Part of a small language model's weights: 8.4M parameters.
MLP neurons of a small language model. Each row is named by its layer, matrix (up: input weights; down: output weights) and neuron, and shows model dimensions 32-159. Each number is 128 + 24 x the weight over its row's rms, rounded and kept within 0 to 255.
After each neuron's rows, "fires after" lists the tokens most often just before its 100 highest values on Wikipedia text that the model never trained on. A number after a token or word is its count.

L8.up126 [124  93 132  90 160 105 102 114 122 162 100 130 132 106 146 129 140  71 124 111 138 140 152 129 130 101 113 128 142 129 105  83 109 125 137 148 157 122 151 120 109 164 127 137 139 100  91 131 139 116 152 169 106 146 144 119 123 160 111 131 155 153 114 127 119 135 119 116 132 115 144 170 182 143 133 113 134 128 130 114 150 159 133 120 111 141 164 120  87 133 100 160  94 106  74 126 143 126 101 163 112  53 134 128 127 112 104 119 157  94 114 104 146 160 177 134 151 189 129 100 179 150 179 126 114 145 154 106]
L8.down126 [140 143 127 144 138  79 112 155 177 122 164  80 133 154 117 153  94 121 133 175 144 103 109 127 112 126 127  74 140 168 110 161 130  96 109 116 165 140 122 145 157  91 143 123 141  76 163 135 153 109 125 134 112 127 127 117 142 135 126 132 159 110 111  96 167 117 140 107 106 155 114  92 138  96  85 148 133 184  84 117 154 111 123 129 114  90 104 142 115 133  98 115 112 117 125 113 116 106 142 156  72 118 116 150 139 100  90 178 141 149 134 118 147 151 133 153 157 135 131 169 131 144 132 115 159  86 117 140]
fires after: "r" 14, " cl" 13, "l" 13, " g" 12, " r" 10, " Gr" 9

L12.up405 [125  54 125 135 151 131 129 105 122 139 141 102 124 153  89 120 108 127 145 123  97 128 110 192  79 130 138 143 138 133 124 125  98 149 154 108 148 110 148 108 156 137 171 156 142 133 126 146 133 102 129  80 121 134 123 158  60 130 112 125 141 130 135 149 110 115 142 131  94 131 147 109 135 147 153 142 132 127 104  92  98 122 140 117 177 128 151 109 145 172 138 158  86 144 117  92 120 104 196 143 127 138 111 114 163 114  95 117 169 106  95  92 152 149 120 136  92 105 122 124 126 120 143 116 123 131 151 132]
L12.down405 [151 102 120 115 150 179 118  91 113 163 134 128 101 117 124 108 139 149 116 134 172 115 114 142  75 160 105  69 126 139 148 157  86 125 133 160 154 125 126 136  96 119 142 138  92 150 198 127  78 152 134 118 151 164 122 189 132 163 116 142 165 114 124 145 138 127 136 139  78 124 154 171 122 139 110 105  78 158 118 128 146 110 129 118  90 146 123 140 160 135 121 145 157 156 120 121 144 116 108 139 148 124  94  82 142 115 150 131 114 125 138 126 143  87 147 123 138 138 106 107  92 131 175 113  88 119 125  99]
fires after: "v" 21, " G" 9, "z" 8, " g" 6, " f" 6

L10.up603 [184 118 126 123  77 142 151 117 116 114 175 138 146 139  76 131  72 141 162 118 145 106 106 112 132 117 166 143 134 144 129  98 125 166 156 132 131 125 131  97 127  84 112 143  96 120 169 103 126 127 131 120 150 135 135 124 105 126  88 164 126 125 163 134 134 114 120 113 124 132  80 126 125 137 203 129 121 111 164  87 127 161 150 134 107 139 114 141 118 106 120 109 109 132 110 110 110 170 125 176 143 127 147 117 133 159 119 119 172 136 125 135 161 158 123 116 129 142  92 138 106 142 107 157 146 115 174 157]
L10.down603 [121 111 103 113 155 143 111 159  99 105 107 161 155  70 113 133 131 157  82 149 147 102  91 112 113 158 156 132 140 133 127 122 110  99  97 137 106 123 114 104 198 111 145  90  97 126 136 146 155 167 159 177 129 114 112 103 144  98 135 168 121 116 103 143 134 112  77  91 144 110 155 141 161  72 107 149 134 129 109 127 128 128 142 112 143 142 117 150 166  82 129 137 137 153 136 125 112 154 120 175 128 159 138 156 134 103 175 125 146 112 108 153 194 141 114 147 186 181 127 109 108 130  98 139 156 139 129 106]
fires after: " V" 20, "er" 9, " v" 7, " D" 6, " Con" 6, "f" 5

L6.up342 [101 140 110 141 129 154 152 127 113 131 145  93  84  83 128 143 124 146 170 154 125 146  80  96 119 162 144 168 116 102 145 112 155 126  91 103 136 133 123 131 185 154 125 154 167 126 116 164 163  74 129 158 166 115  99 147 149 123 106 162 135 121 104 118  84 139  88 142 143 161 121 147 146 131 114 172 149 146  98 130 113 141 120 113 157 177 115 114 113  91 122 129 162 154 134 135 150 139 137  88 120 142 118 115 122 113 102 116 175 122 155 130 133 139 150 109 105 100 114  76 115 131 113 119 161 148 144 131]
L6.down342 [148  98 104 114 120 151 115 165  87 100 120 135 145 119 131 156 142 131 140 103 131 121 137 137 111  68 132  82 106  96 138 126 142 145 156 135 164 154 144 117 167  92 117  65 149  89 101 165 127 162 119  67 183 164 124  91 138 127 160  95 101 128 131 143  82 131 111 149 140 121 155 111 124 134 104 132 110 123 161 168 151 135 128 154 110 158 160 145 136  94 136 131 101 106 124 126 132 114 114 143 139 103 119 159 149 152 104 156 119  94 104 124 104  93 153 147 101 113 158 156 127 149 140 122 148 133 129 132]
fires after: " the" 40, " The" 8, " a" 4, " A" 4, "o" 4, " He" 4

L5.up447 [113 141 144 150 105 121 148 104 122 132 132 101 164 158 134  85 123 175 144  90 115 150 134 170 125 155 117 111 113 136  55 144 130 114 146 144 114 145 148 117 131 121 122 120 151 135  90  88 134 151  81 106 129 155 131 176  90 115 136 168 146 189 156 140 139 126 150  92 136 111 135  78 111 157 134 150 163 139 112 119 134 161 118 105 117 137 141 146 111  77 110 145 155  86 116 117 123 137 166 120 166 152 128 148 116 164 103 117 138 158 119 191 166 130 123 124 134 125 133 111  94 127  97 150  94 152 135  51]
L5.down447 [159 110 123 134 108 171  89  77 115  98 134 107 112 109  83 145 152 151 129 141 136 124 128 143 119 122 133  95 134 158 128  87 150 141 145 102  79  97 155 144 122 139 127 117 117 138 153 122 144 153 130 124 138  98 116 141 141 126 113 150 125 102  98 122 135 116  93 136 142 134 106 173 151 124 102 129 131 116 157 140 101  99 126 116 109 172 114 104 174 142 142 128 104 129 163 124 125 106 109 135  85 141 120 186 107 132  94 120 165 174 133 116  95 160 142 147 102  73 165 180 139 139 152 120 108 169 133 119]
fires after: "," 75

L10.up223 [129 144 124 128 120 123 140 118 164 130 153 164 151 149 138 104  94 112 158 139 152 146 158 157 140 137 144 121 142 165 110 101 161 136 168 118 150  76 104 115 160 104 103 125 122  98 132 101  96 138  99 142 153 138 141 102 107 119 145  94 111 117 132  95 116 137 157 101 136 167  82 125 113 133  51 128 134 117  91 123 160 134 129 119 142 111 136 132 134 120 131 137 135 127 104 105 115 132 120  78 163 137 108 129 141  89 149 177 109 123 139 103  95 112 152 101 150 138 151 104  99 137 133 138 149 143 142 168]
L10.down223 [ 95 150 113 107 147  92 120 158 162  93 115 110 101 120 150 140 144 177 118 106  98 143 108 142 126 144 108 179 143 117 138 132 150  95 105 137 126 146  77  77 119 105 162 103 147 132 129  95 148  83 154 129 115 139 136 163 118 113 120 142 128 113 127 102 114 133 150 139 112 125  97 125 132 127 126 154 159 139 130 124 190 105 117 150  99 132 102 128 134 128 128 203 161 148 125 106 122 126 123 142 120 133 155 139  96 148 108  89 123 199 115 109 168 125 122  94 128  91 164 158  99  95  95 175 140 135  89 126]
fires after: " S" 27, "y" 11, " s" 9, "os" 7, " J" 7, "a" 7

L5.up168 [119 140  96 113 127 142 138 134 102 109 112  94 169 144  94 129 115 116 107 133 125 142  75 101 155 187 114 103 116 112 121 168 145 139 143  92 136 160 143 139 128  90 183 128 102 106 135 148 123 111 153 105 117 107 125 142  95 185 169 145 141 122 173 124 133  99 143 175 147 105 138 131  91 131  97 137 144 108 118  91 124 139 152 143 116 160 125 108 119 119 121  89 119 140 138 146 149 166 151 170 135 175 123 154 104  94 111 143 116 150 146 125 138 118 105  90 163  95 133 132 160 137 180  92 109 118 130 119]
L5.down168 [107 165  83 125 122 109  97 129 151 125 138 127 138  83 161 137 122  80 105 132 130 115 100  90 149 153 128 109 119 161 148 113 129 165 105 107 102 100  99 125 121 110 156 165 115 120 155 129 117 157 139  92 113 148 101 148 147 151 142  91 140 143 190  91 159 105 151 161 143 100 154 125  65 153 111  75 106 126 139 144 102 107 133 108 115 162  89 127 126 108 136 115 133 108 153  90 156 140 122 165 147 163 107 134 136 136 119 126 133 133 151 126 137 118 140 109 173 135 137 132 127 149 139 110 117  96 140 114]
fires after: " A" 15, " o" 15, " H" 11, " R" 8, "A" 5

L8.up0 [126  92 106 113 137 126 123 142 141 119 172 159 153 118 139 100 123 152 128 100 122 134 154 114 146  75 126  87 116 115 116 165 132  99 155 130 141 102 141 122 154  87 100 114 150  82 109 113 133 134 103 142  97 132 125 133 114 153 113  86 136 180 124 127 121 189 129 142  89 156 137 120 106 166 128 125 121 141 150 106 105 101 139  79 172 135 140 100 157 127  98 124 142 102 114 144 110 141  93  57 155 133 145 117 158 135 108 130 122 140 103 106 127 150 143 115 138 101 160 151 121 118 156 154 110  82 107 119]
L8.down0 [ 99 118 108 114 128  95  91 130  83 126 134  89 123 122 121 136 130 101 138 115  98 118 154 194 115 130 123 179  92 114  93 117 166 131 127 141 116 159 105 117 127 140 107 177 119 179 128 132 108 107 198 118 116 108 141 108 134  89 103 131 140 118  97 155 144 141 177 118 149 148  96 183 104 179 125 126 144 144 151 108 192 126 139 137 124 126 128 183 100 124 129 135 108 148 105 119 131 115 121 172 132 139 111 144 136 106 129 130 143  98 143 138 168 101  74 122 137  94 116 120 144 124 131 144 136 135 108 162]
fires after: " S" 29, " s" 24, "o" 10, "s" 8, "ex" 6, "os" 4

L12.up394 [111 135 110 150 104 141 125 121 151 131 154 112 113  80 143 158 120  85 145 119  82 110 157 148 116 131 150 158 121 120 186 160 128 135 110  94 142 122 151 119 166 115  59 136 128 158 132 142 161 139  97  94 140 128 117 134 101 123 180 114 169 105 127 131 124 143 146 138 156 122 142 103 162 105 152 152 149 137  88 156 130 119 169 161 155 122 126 118 136 127 101 119 121  93  94 121  99 134 108 103 132 148  60 113 138 132 141 106 172  92 103 120 148 140 140 100 112 139 136  95 132 153 139 170 160  75 138 128]
L12.down394 [133  97 165  91 113 141 164 109 155  78 125 146 105 143  75 123  90 143 113 119 106 132 146 126 123 133 125  87 157 131 104 142 137 121 116 148 161 144 137 139  79 105 145 106 134 156 138 141 114  94 100 109 193 105 130 120 139  96 138 131 173 134 137 144 113 143 113 147  75 143 129 120 132 140 145 142 166  99 118 173 136 139 113 114 116 148 119 106  95 131 167 112 126 147  92 138 153 116 144 143 112 129  97 102 125  85 165 127 146 197 117 117 112  97  89 117 140 176 143 128 104 137 115 176 128 119 132 101]
fires after: " un" 15, " f" 15, " O" 9, " o" 7, " was" 5, " is" 5

L12.up208 [110 117 140 144 157 114 116 138 125 161 132  89 121 129 137  97 135 120 123 125 114  93 112 123 115 110 149 110 145 131 120 104 189 108 148  99 139 157 112 146 178 168 100 134  64 141 127 161 155 148 114 127 129 152 110 175 117  91 129 122 146 150 145 154  91 143 163 137 134  99 161 122 111 117 122 132 106 141 153 139 147 149  78 124 101 132  93 133 142 125 104 147 156 121 122 147 143 105 101 129 124 136 127 132 127 117 148 160 113 146 108 117  78  93 123 189 127 122  71 148 110 150 182 131 113  83 159 134]
L12.down208 [129 117 149 133 147 164 103 124 112 149 153 111 173 119 144 131  75 136 116 137 160  98  95 123 168  97 134 110 134 142 127  99 147 163 147 115 137 128  91 137  98 103 145  99 104 131 112  89 139 139 146 178 141 124 124 124 159 156 129 129 156 162 158 134 100 136  98 134 139 111 139 140 150 132 157 169 128 141 148 131 106 130  92  97  99 131 114 141  89  95 120 152 145 164 141 138 168 162 140 103 135 155 113 155 139 121  74 159 165  97  76 162 152 131 104 193 155 118  97 121 137 126 158 134 127 133 115 138]
fires after: " the" 25, " l" 15, " The" 7, " f" 7, " th" 5

L12.up329 [111 107 155  97 106 120 164  89 123 113 150 125 107 118 163 138  95 111 156 135 141  80 100 125 134 139 114 105 126 140 149 118 131 135 131 121 146 190 160  87 128 129 141 143 122 107 156 145  80 136 117 148 110 168 154 142 118 146 116 129 148 113 153 142 112  94 157 158 142  93 138 155 138 138 136 157 108 134 140 137 150 143 109 120 113 119  90 174 103 151 148 158  74 133  87 168  64 156 142 116 122 124 144  86 133 123 116 119 101  95 141 132 100 149 160 167 120 111 111  92 104 140 147 108 104 105 118 131]
L12.down329 [110 118 142 117 125 157 121 156 187 156 106 133 146 111 104 129 140 137 118 101  97 137 110 103 125 134 135 102 136 122  91 131 140 121  96  91  77 118 128  62  94 117 149  76 163 149 111 147 117 143 178 142 114 141 101 144  88 162 127 149 147 102 155 141  89 128  82 185 139 126 117 140 153 136 123 107 142 144 137 132 143 126 113 100 121  98 116 131 133 162 150 157 130 102 145 158 135 142 163 122 147 120 142 168 158 109 151 119 131 127 133 113 118 135 131 128 111 115  96 173  81 165 111 140 134 149 137 132]
fires after: " f" 17, " g" 16, "all" 12, " gr" 5, " com" 5

L6.up701 [146  99  90 125 113 140 108 143 158 167 167 103 100 129 105 109 118  90 126 153 161 133 140 129 129 146 103 163 124 141 146 102 103 110 155 157  98 167 136 104 110 126 167 168 135 151 113  97 173  87 113 116 111 161  87 137 131 153 122 140 130 128  67 135 157  97 102 100 137 147 119 121 168 127 117 197  89 117 172 119 151 157 130 153 149 141 112 148 114 130 112 128 119 133 112 165 137 126 121 111 125  80 111 113 139 140 101 152 125 149 156 136 114 128 117 150  76  87 153 108 146 124 128 142 119 143  76  86]
L6.down701 [ 96  90 101 126 117 141 137 117 167 149 152 131 157 136 109 149 125 125 110 165 162 116 147  96 111 102 124 127 161 116 100 178 108 127 102 111 131 103 151 127 106 147 116 136 171 147 171  92 183 157 140 131 208 161 121 105 134  77 142 112 145 131 119 161 122 126 107 138 124 137 131 150 141 134 129 117 133 105 136 107  72 156 125 122  89 131 138 144  92 134 118 152 126 147  79  76 131 128 133 130  98 134 141 107 112 107  90 131  97 114 127 139 128 182 105 130 146 135 122 101 111 147 126 143 158 132 108 138]
fires after: " bec" 27, "r" 16, " ro" 8, "ul" 5, "if" 5, " al" 4

L6.up16 [147 119 101 119  93 104 192 148  97 140 152 143 139 138 155  89 125 107 134 102 138 155 126 111 133 114 113 141 133 167 192 121 123 116 156 126 128 100 140 134 160 112 126 130  93 149 133  51 131 130  72 105  93 120 116 164  92 112  92 125 103 151 138 172 164 126 141 131 114 128 174 128 139 124 139 125 105  97 160 121 116 128 155 107 141 155 137 126 138 114 119  76 129 105 154 148 110 122 157 108 109 123 119 132 129 139 110 114 127 135 128 164 144 131 115 127 102 119 155  73  94  98 160 104 102 137 106 103]
L6.down16 [142 108 120 176 148 114 145 160 110 129 111 130 157 108 126 143  96 130 136 114 137 143 151 139 163 142 109 119 107 145 128 121 170 132 119 120 139 142 138 153 128 141 122 132 105 117 134 106 123 151 163 142 159 151 122 124 134 153 107 116 155 150 132 126 101 100  86 132 136 106 132 113 115 112 110 138 136 156  89  95 114 131 136 147 117 146 128 126 131 206 134 104 110 146 102 128 130 115  88  97  77 102 140  87 129 159 156 108 172 145 134 105 112 109 142 151 156 120  96 125 150 156 138  99 156 137 132  81]
fires after: "," 55, " bec" 14

L8.up473 [124 127 114 123 150 120  96  94  92 129 159 115 106 131 137 136 112 106 106 112 142 101 141 167 111 137 149 140 100 108 127 102 173 124  86 101 137  94 117 116 139 161 133 120 137  98 148 182 155 160 174  78 135 127 135 103 102  94 155 146 147 157 126 141 114 119 139 162 121 159 110 152 139  77 153 120  98 127  84 143 109 123 125 133 120 123 106 146  77 116 119 118  99 122 139 166 110 118 126 120 173  88 119 158 138 146 120 145 126  76 148 148 129 140 182 120 134  70 103 146 112 148 117  99 127 102 111 124]
L8.down473 [ 94 106 125 131 115  98 125 137 132 160 131 127 153 147  81 138 102  75 172 128 130 119 148 132 126 123 120 150 125 137 127 119 144 129 128 101 136 151 138 100 138 120 138 169  97 199 122 135  94 100  95  74 130 130  99 139 133 154 139 156 179 157 133 100 126 142 139 122 117 134 133 174 125 108 122  87 134 149 134 148 120 114 137 154 143 152 111 135 137  71 134 116 140 114 104 119 144 145 148  87 110 118 113 141 118 128  93 130 168 151 128 176 163 164 164 113 117  83 155 127 168  64  98 164 130 115 159  91]
fires after: " the" 26, " a" 22, " A" 11, " f" 9, " an" 8, " The" 6

L10.up758 [137 181 204  75 120 100 130 139 149 120 110 130 120 111 125 105 113 123  74 136 115  91 114 176 118 145 134 122 139 102 143 142 151 102 159 112 132  92 145 107 142  95 178 111 136 125 115 140 120  85 140 154 153  93 155  84 130 117  96  93 108 148 100 114 117 139 131 118 105  88 130 131 112 116  82 128 133 104 135 135 124 119 151 119 123 120 126 102 123 116 110 148 146 129  90 131 126 111 114  55 183 117 152 123 156 137 100 118 125 149 144 119 138 121 136  90 104 166 119  95 132 124 148 100 147 155 131 110]
L10.down758 [145 151 130 105 100 114 105  83 149 175 131 127 128 133 160 100 136 137 124 126 160 112  99 134 118 183  92 153 115 112 118 135  96 146 115 146  98 121 130 137 147 116 146 132 125 150 127 148 142 164 109 118  93 144 143 143 128 129 158 130 129 149 119 185 108 161 156 113 123 116 160 170 144 123 101 137 133 128 120 168 148 133 126 125 145 134 112 105 149 119 130 116 154 139 144 104 156 116 116 122 135 106 168  83 116 101 152 163 126 129 142 111 129 145 118 115 124 138 163 110 145  54 133 106 110 126  90 116]
fires after: "an" 24, "on" 8, "a" 8, "ra" 6, "os" 4

L7.up652 [129 123 133 112 150 133 117 177 123 175 169 127 132 136 130 136 130 159 129 123 130 100 121 126 140 146 166 163 135 129 130  98 138  83  85  73 162 182 119 137 103 123 116 138 122 137 134 139 108 114 135 167 146 146 125  95  98 109 114 127 104 147 126 151 107 120 105  91 117 161 144 118  90 121 113 128 114  99 120  99 133 103 134 135  87 150 123 110 112 131 183 111 146  79  94 105 140  97 136 148 143  81 123 103 145 136  93 142 139 178 147 113 180  84 163  99 121 143  70 135 101 140 115 102 149 124 100 149]
L7.down652 [130 144  92 127 130 136  93 179 130 132 108 179 116 165 120 142 143  82  99  81 116 110 180 152 111 139 105 153 135 147 137 164 108 171 148 110 113 133 121  89 153 134 142 137 125 140 142 130  82 144 129 121 173 104 126 126 146 136 123 125 135 108  93 127  82 116 144 173 108 110 105 143 147 120 138  94 126 148 156  97 158 106  94 138 106 115  98 153 138 132 133 118 162 103 114 144 116 143 119 121 131 149 126  85 131 140 137 120 121  92 130 114 108 133  73 138 145 132 138 137 106 128 131 143 115  91 127 161]
fires after: " R" 29, "e" 11, "er" 7, " O" 7, "t" 6, "R" 4

L5.up409 [120 146 107 117 174 118 107 116 122  78 120 106 160 107 107 168 100 133 139 136 109 157 112 127 120 155 118 171 120 162 136  99 122  89 136 128 124 126 141  76 123 181 122 140 147 150 128 153 109 119 114  91 153 122 121 138 153 106 117 150 125 165 128 128 117 151 176 132 106 110 154 150 122 116 135 159 110 150  86 120 101 121 139  81 104  75 130 121 130 181 134 107 111 118 170 125 102 103 149 112 119 127 119 141 146 104 115 143 104 164 106 118  99 123 118 172 115 101 138 109 131  96 161 104 122 109 159 106]
L5.down409 [129 166 131 157 149 138 167 125  79  96 120 132 166 124 145 144 167 122 113 169  97 122 135 158 146 154 145 135 105 105 150 148 135 117 153 123 102  78 152 105  87 124 116 107 127 156 152 124 134 135 104 175 141  91 155 162 203  67 153 130 115 134 141 121 186 129 156 142  83 134  85 142 120 122 146 139  63 122 126 114  81 116 146 140 134 130 139 174 124 125 119 133  96 124 133 114  84 119 166 114 132 134 123 137 156 109  99 100 134 142 132 128 131 112 148 124 128 143 168 112 105 102 150 114 102 118  97 143]
fires after: " t" 12, "ar" 11, " f" 8, " G" 7, " st" 6, " P" 6

L7.up252 [133 113  91 133 168 144 153 146 121 120 145 118 122 126 114 110 158  97 137 128 123 130  82 118 149 120 139 113 124 149 108 125 132 136 162 131  81 117 150 185  75 184 112 128 140 104  94 130 120 115 128 157 118 126 158 124  78 142 166 106 129 141  96 115 113 132 103 154 130 167 135 130 101 131 122 133 104 132 148 107 156 108 126 137 114 170 116  68 139 173 148 141 140 155 120 138 123  94 114  86 134 130 115 125 184 124 127 141 167 109 151 147  93  80 148 112 112 121 101 139 114 144 141 127 119 160  65 144]
L7.down252 [152  74  98 138 117 115 114 122 119 116 127 127 109  86 143  97 132 112 129  98 149 143 182 151 116  96 164 146 110 101 109 157  68 135 117 140 145 115 117 164 140  93 116 137 132 112 116 118 120 142 110  96 126  99 109 148 104  94 139 129 112 145 171  95 122 139 129 113 148 138 123 163 141 142 130 161 105 110 160 163 112 128 162 210 113 138 146 120  98 144 139 102 180  90 132 138 148 132  96 113 107 116 100  64 106 130 135 157 118 165 135 140  97 144 127 118 150 149 178 126 158 142 153 143 138 144 149 109]
fires after: " e" 38, " E" 19, " y" 10, "au" 5, " de" 4, "e" 4

L8.up658 [111 161 145  85 154 103 109 135 137 153 174 113 135 108  79  99 149 137 144 135 118 129 109 146 144 109 131 109  89 149 108 121 108 166 124 104 166  96 117 161 102 184  80 169 145  89 113 146 106 111 124 164 140 110  91 130 158  95 131 146 148 103 143  89 110 132  93 159 172 143 151 112 119 142 144 121  85 144 109 139 170 135 123 152 123 112 137 134 145 124 130 117 138 167  96 178 125 124 139  87 148 119 137 114 134  94 100 117 121 104 128 162 158 150 122 122  93 182 135 109 128 141 153 140 123 130 108 138]
L8.down658 [135 104 109 122 120 137 102 134  96 122 148 145  82 127 143 129 153 142 165 131 109 132 121  86 140 133 113 140 154 146  74 166 115 169 157 120 128 100 115 117 143 162 125 100 149 129 131 134  99 134 138 124  94 100 170 129 172 167 135 115 105  91 104  78 144 116 121 106 102  85 158 101 121 124 103 120 130 188  84 118 138 118 165 173 145 113 153 122 130 111 118 143 110 151 125 165  99 169 136  93 158 160 137 146 164 128 103 156 105 116 101 146  91 128 114 107 151 146 144  89 172 165 132 141 121 120 158 124]
fires after: " F" 34, " E" 15, " He" 12, "e" 12, " Gr" 4

L15.up508 [ 96 126 103 109 126 160 101 108 101  91 121 166 146 123 120 152 138 159 121 119 146 129 138 161 156 150 152 138 117 124 208 149 112 140  97 165 159 137 110 131 150 138 125 128 149 115 136 165  98 102 140 130 100 171  72 186 161 148 152 156 152 112 159 133  88 103 152 131 123 130  83 165 146 164 119  93  98 142 115 129 115 127 104 144 120  99 131 133 128 139 146 123 130 169 123 166 108 146 128 132 116 163 152 124 122 149 140 122 115 135 124 142 124 129 170 118 111 124 107 120 133 168 131 133 153 119 121 121]
L15.down508 [133 106 133 134 109 130 114 142 151 133 117 135 121 107 127 133 102 118 153 137 105 128 147 113 112 151 155 113 127 119 106 106 150 102 128 141  99 154 113 153 127 128  99  97 154 129 150  92 121 113 157 139 143 132 113 170 168 127 136 122 142  97 118 156 130 123 162 110 156 108  90  93 131 191 134 113  99  86 146  76 125 178 151 147 160  88 128 150 150 144 150 117  97 121 140 134 128 123 108 117 129 107 127 169  86  81 153 114 148 138 111 120 123 126 153 172 124 111 164 143 138 118 155 112 142  94 123 141]
fires after: " f" 17, " m" 14, " b" 11, " g" 10, " F" 9

L8.up121 [119  96 118  77 169 116 127 126 159 149 120 123 131 110 119  73 173 125 131 160 106 157 118  80 138 136 104 128 123 111 165  62 148 112 138 136 138 160 118 105  86 139 115 136 161 102 109 139 126  91 145 149 121 154 149 118 126 100 158 123 115 103 152 139 129  84 145 137 130 153 108 156 149 105  99 108 126 128 113 165 159 163 124 133  96  90 152 143  76 149 152 104 146 106  68 122 111 140 138 114 108 123 117 160 109  69  85  91 145 125 116 151 133 153 149 159 167 159 108 143 162 124 133  86 149 184 143 125]
L8.down121 [136 107 120 134 130 122 100 143 131  56  80 136 122 122 148 126 129  81 127 194 132  90 159 119 118 116 116 132 151  94 118 130 170 126 140 164 141 160  74  94 183 122 156 145 169 117 113 131 123 119 119 111 135  95 133 120 134 127 128 161 131 136 119 133 111 130 120 119 114  81 107 120 110 119 120  82 125  82 166  97 137 132  73 136 116 145 136 118  91 188 130 140 155  93 134 155 136 132 127 141  57 123 123 127 165 168 136 111 148 131 140 108  94 113  89 121 153 113 141 135 120 110 136 107  91 134 139 128]
fires after: " r" 36, " gr" 14, "oot" 14, " R" 12, " ch" 9, " Gr" 7

L7.up46 [174 139 136 120 126 103 145 129 137 169 124  92 138  96 128 151 110 171 157 106 132 125 129 130 163 113 115 159 127  92 133 101 162 102 148  75 173 130 118 118 163 105  95 106  86 142 112 161 132 126 106 130 144 146 109 130  75 110 136  98 183 117  99 131  91  77 129 144 150 127 128 131 124 110 115 143 160 153 106 131 151 126 160 138 123 135 123 138 148 133 135 140 140  84 128 144 124 143 111 147 164 160 122  95 105 138 139 128 140 118 116 158 107 137 150 131 128  64 112 144  88 122 143 151 145 147 128 155]
L7.down46 [130 127 187 125 116 125 135 114 127 112 148 118  99 116 118 160 116 180  73 111 101 114 112 121 113 143 128 127 174 113 104 138 147 114 123 119 109 162  58 160 160 158 134 150 126 121 144 114 128  94 104 163 116 160 149 139 128 106 147 142 139 141 135 111  81 141 125 107 111 139 125 131 103 148 162 119 111 145  95 153  98  75 105 128 149 164 107 149 101  91 109 140 128  97 103 138 168 139 135 131 114 154 106 170 111  96 129 112 144 135  98 127 110 122 140  79 163  98 151 125 148 103 104 136 130 204 106  90]
fires after: " the" 17, " f" 16, " The" 10, "le" 7, " o" 6, " O" 5

L8.up675 [131 101 132 160  81 166  91 130 139 135 156  88 119 131 124 121 113 126 100 135 125 143 121 130 124 149 132 141 133 139 109  89 146 135 147  93 184 129 123 151  55 123 152 142 129 106 109 126  82 101 144 163 172 137  86 124  87 151 131 146 147 113 129 132 107 100 160 142 149 127  85 153  91 135 112 129 140 123 113  76 166 137 142 137 118 148 126 158 164  83  84 106 127 118 103 137 106 152 103 186 139 104 141  77 117 117 106 173 116 164 111 122 158 100 127 103 154 151 138 168 101 143 117 108 112 116 148 157]
L8.down675 [107 101 108 134 144 124 139 109 153 127 121 112 133 129 116 109  87  83 116 107 117  86  71 214 117 153 155 123 130  91 115 106 147 105 126 118 163 151 122 131 104 118 137 146  97 139 131 107 145 130 158 141 138 161 137 134 118 109 150 124 137 124  99 154 119 114 136 119 150  92 164 156 116 155 147  72 119  98 113 115  96  86 119 111 150 153 112 120 157 162  91 110 129 157  73 171 141 112 162 142 188 120 139 121  98 147 113 122 172 138 128 117 111 102 121 128 147 145 130 142 102 110 118 157 167 134 139 140]
fires after: " R" 17, "our" 14, " A" 10, " Con" 9, "oin" 7, "er" 7

L10.up626 [103 111  96 106  92 139 126 109  86 119 175 162 154 190 106 132 123 112 146 122 120 143 134 103 124 143 112 112 110 154 127 107 113 174 158 121 153 102 133 107 183  82 128  91 134  97 114 148 122 158 106  81 128 118 121 106 135  96  92 122 155 163 163 153 112 141 153 109 143 139 160 168 140 136 129  92 105 107 145 138 117 147 133 134 142 136 138 132 127 138 103 129 155 123 120 146 128 109 146 164 125 137  99 142 152 130 105 151 119 119 110  85 151  92  93 142 126 128  93 131 122 129 170 108 151 135 118 143]
L10.down626 [164 174  95 105 147 142 148 169 150 152 108 163 130 100 169 117 138 126 119 111 117 110 179 149 108 120 131 132 134 107 120 144 128  80  96 111 141 147 109 130  90 141 140  94 108 109 121  92 149  73 109 124 132 150 113 101 133 145 116 115 120 114 107 136  82 112 119 108 139 180 125  92 133 122 107 119 134 134 131 141 150 162 113  79 143 145 148 147 103 139 150  75 136 128 157 152 133 118  95 128 131 174 133  76 103 136 101  78 137 132 106 132 154 137 188 159 151 140 103 109 143  89 129 162 152 104 135 136]
fires after: "," 26, " |" 26, " that" 6, " bec" 4

L7.up162 [158 128 110 152 127 155 180 118  85 139 149 128 109 110 140 113  94 137 102 137 160 146  94 129  98 127 111 132 112 114 124  93 151 181 145  88  77 100  86 108 164 179 141 134  63 161 166 179 129 127 119  87 176 160 100 105 145 122 134 106 150 105 137 120 108 148 143 153 144 136 118 150 137  77  86 161 162 178 126 144 135 136 102 139 141 143 158 121  83 109 126  88 109 107 111 181 139 119 149  95 110 121 137 102 115 139 144 102 145 101 123 151 125 147 164 126 125 120 114  88 106 142 116 113  96  97 145 118]
L7.down162 [151 126 129 134 148 137 161 122 143 179 153 126 149 141 125 139  79 142  99 114 136  69 151 163 106 164 102 120 119 156 101 132 156 158 157  95 121 137 152 127 156 121 177  80 121 102 133 154 125 167 120 108 160 141 118 107 129 151 133 125  94 144  94 126 111 122 109 132 122  92 147 131 131  74 130 131 168 136 123 111 120 107 133 151 136 137 121 153 144 151 155 126 130 103 123 128 129 125 138  95 125 123 117  95 116 138 166 122 107 124 135 139  86 111 167 105 148 143 134  92 110 116  92 108 106  95 108 131]
fires after: " E" 20, " the" 19, " a" 6, " ex" 6, "x" 5, " The" 4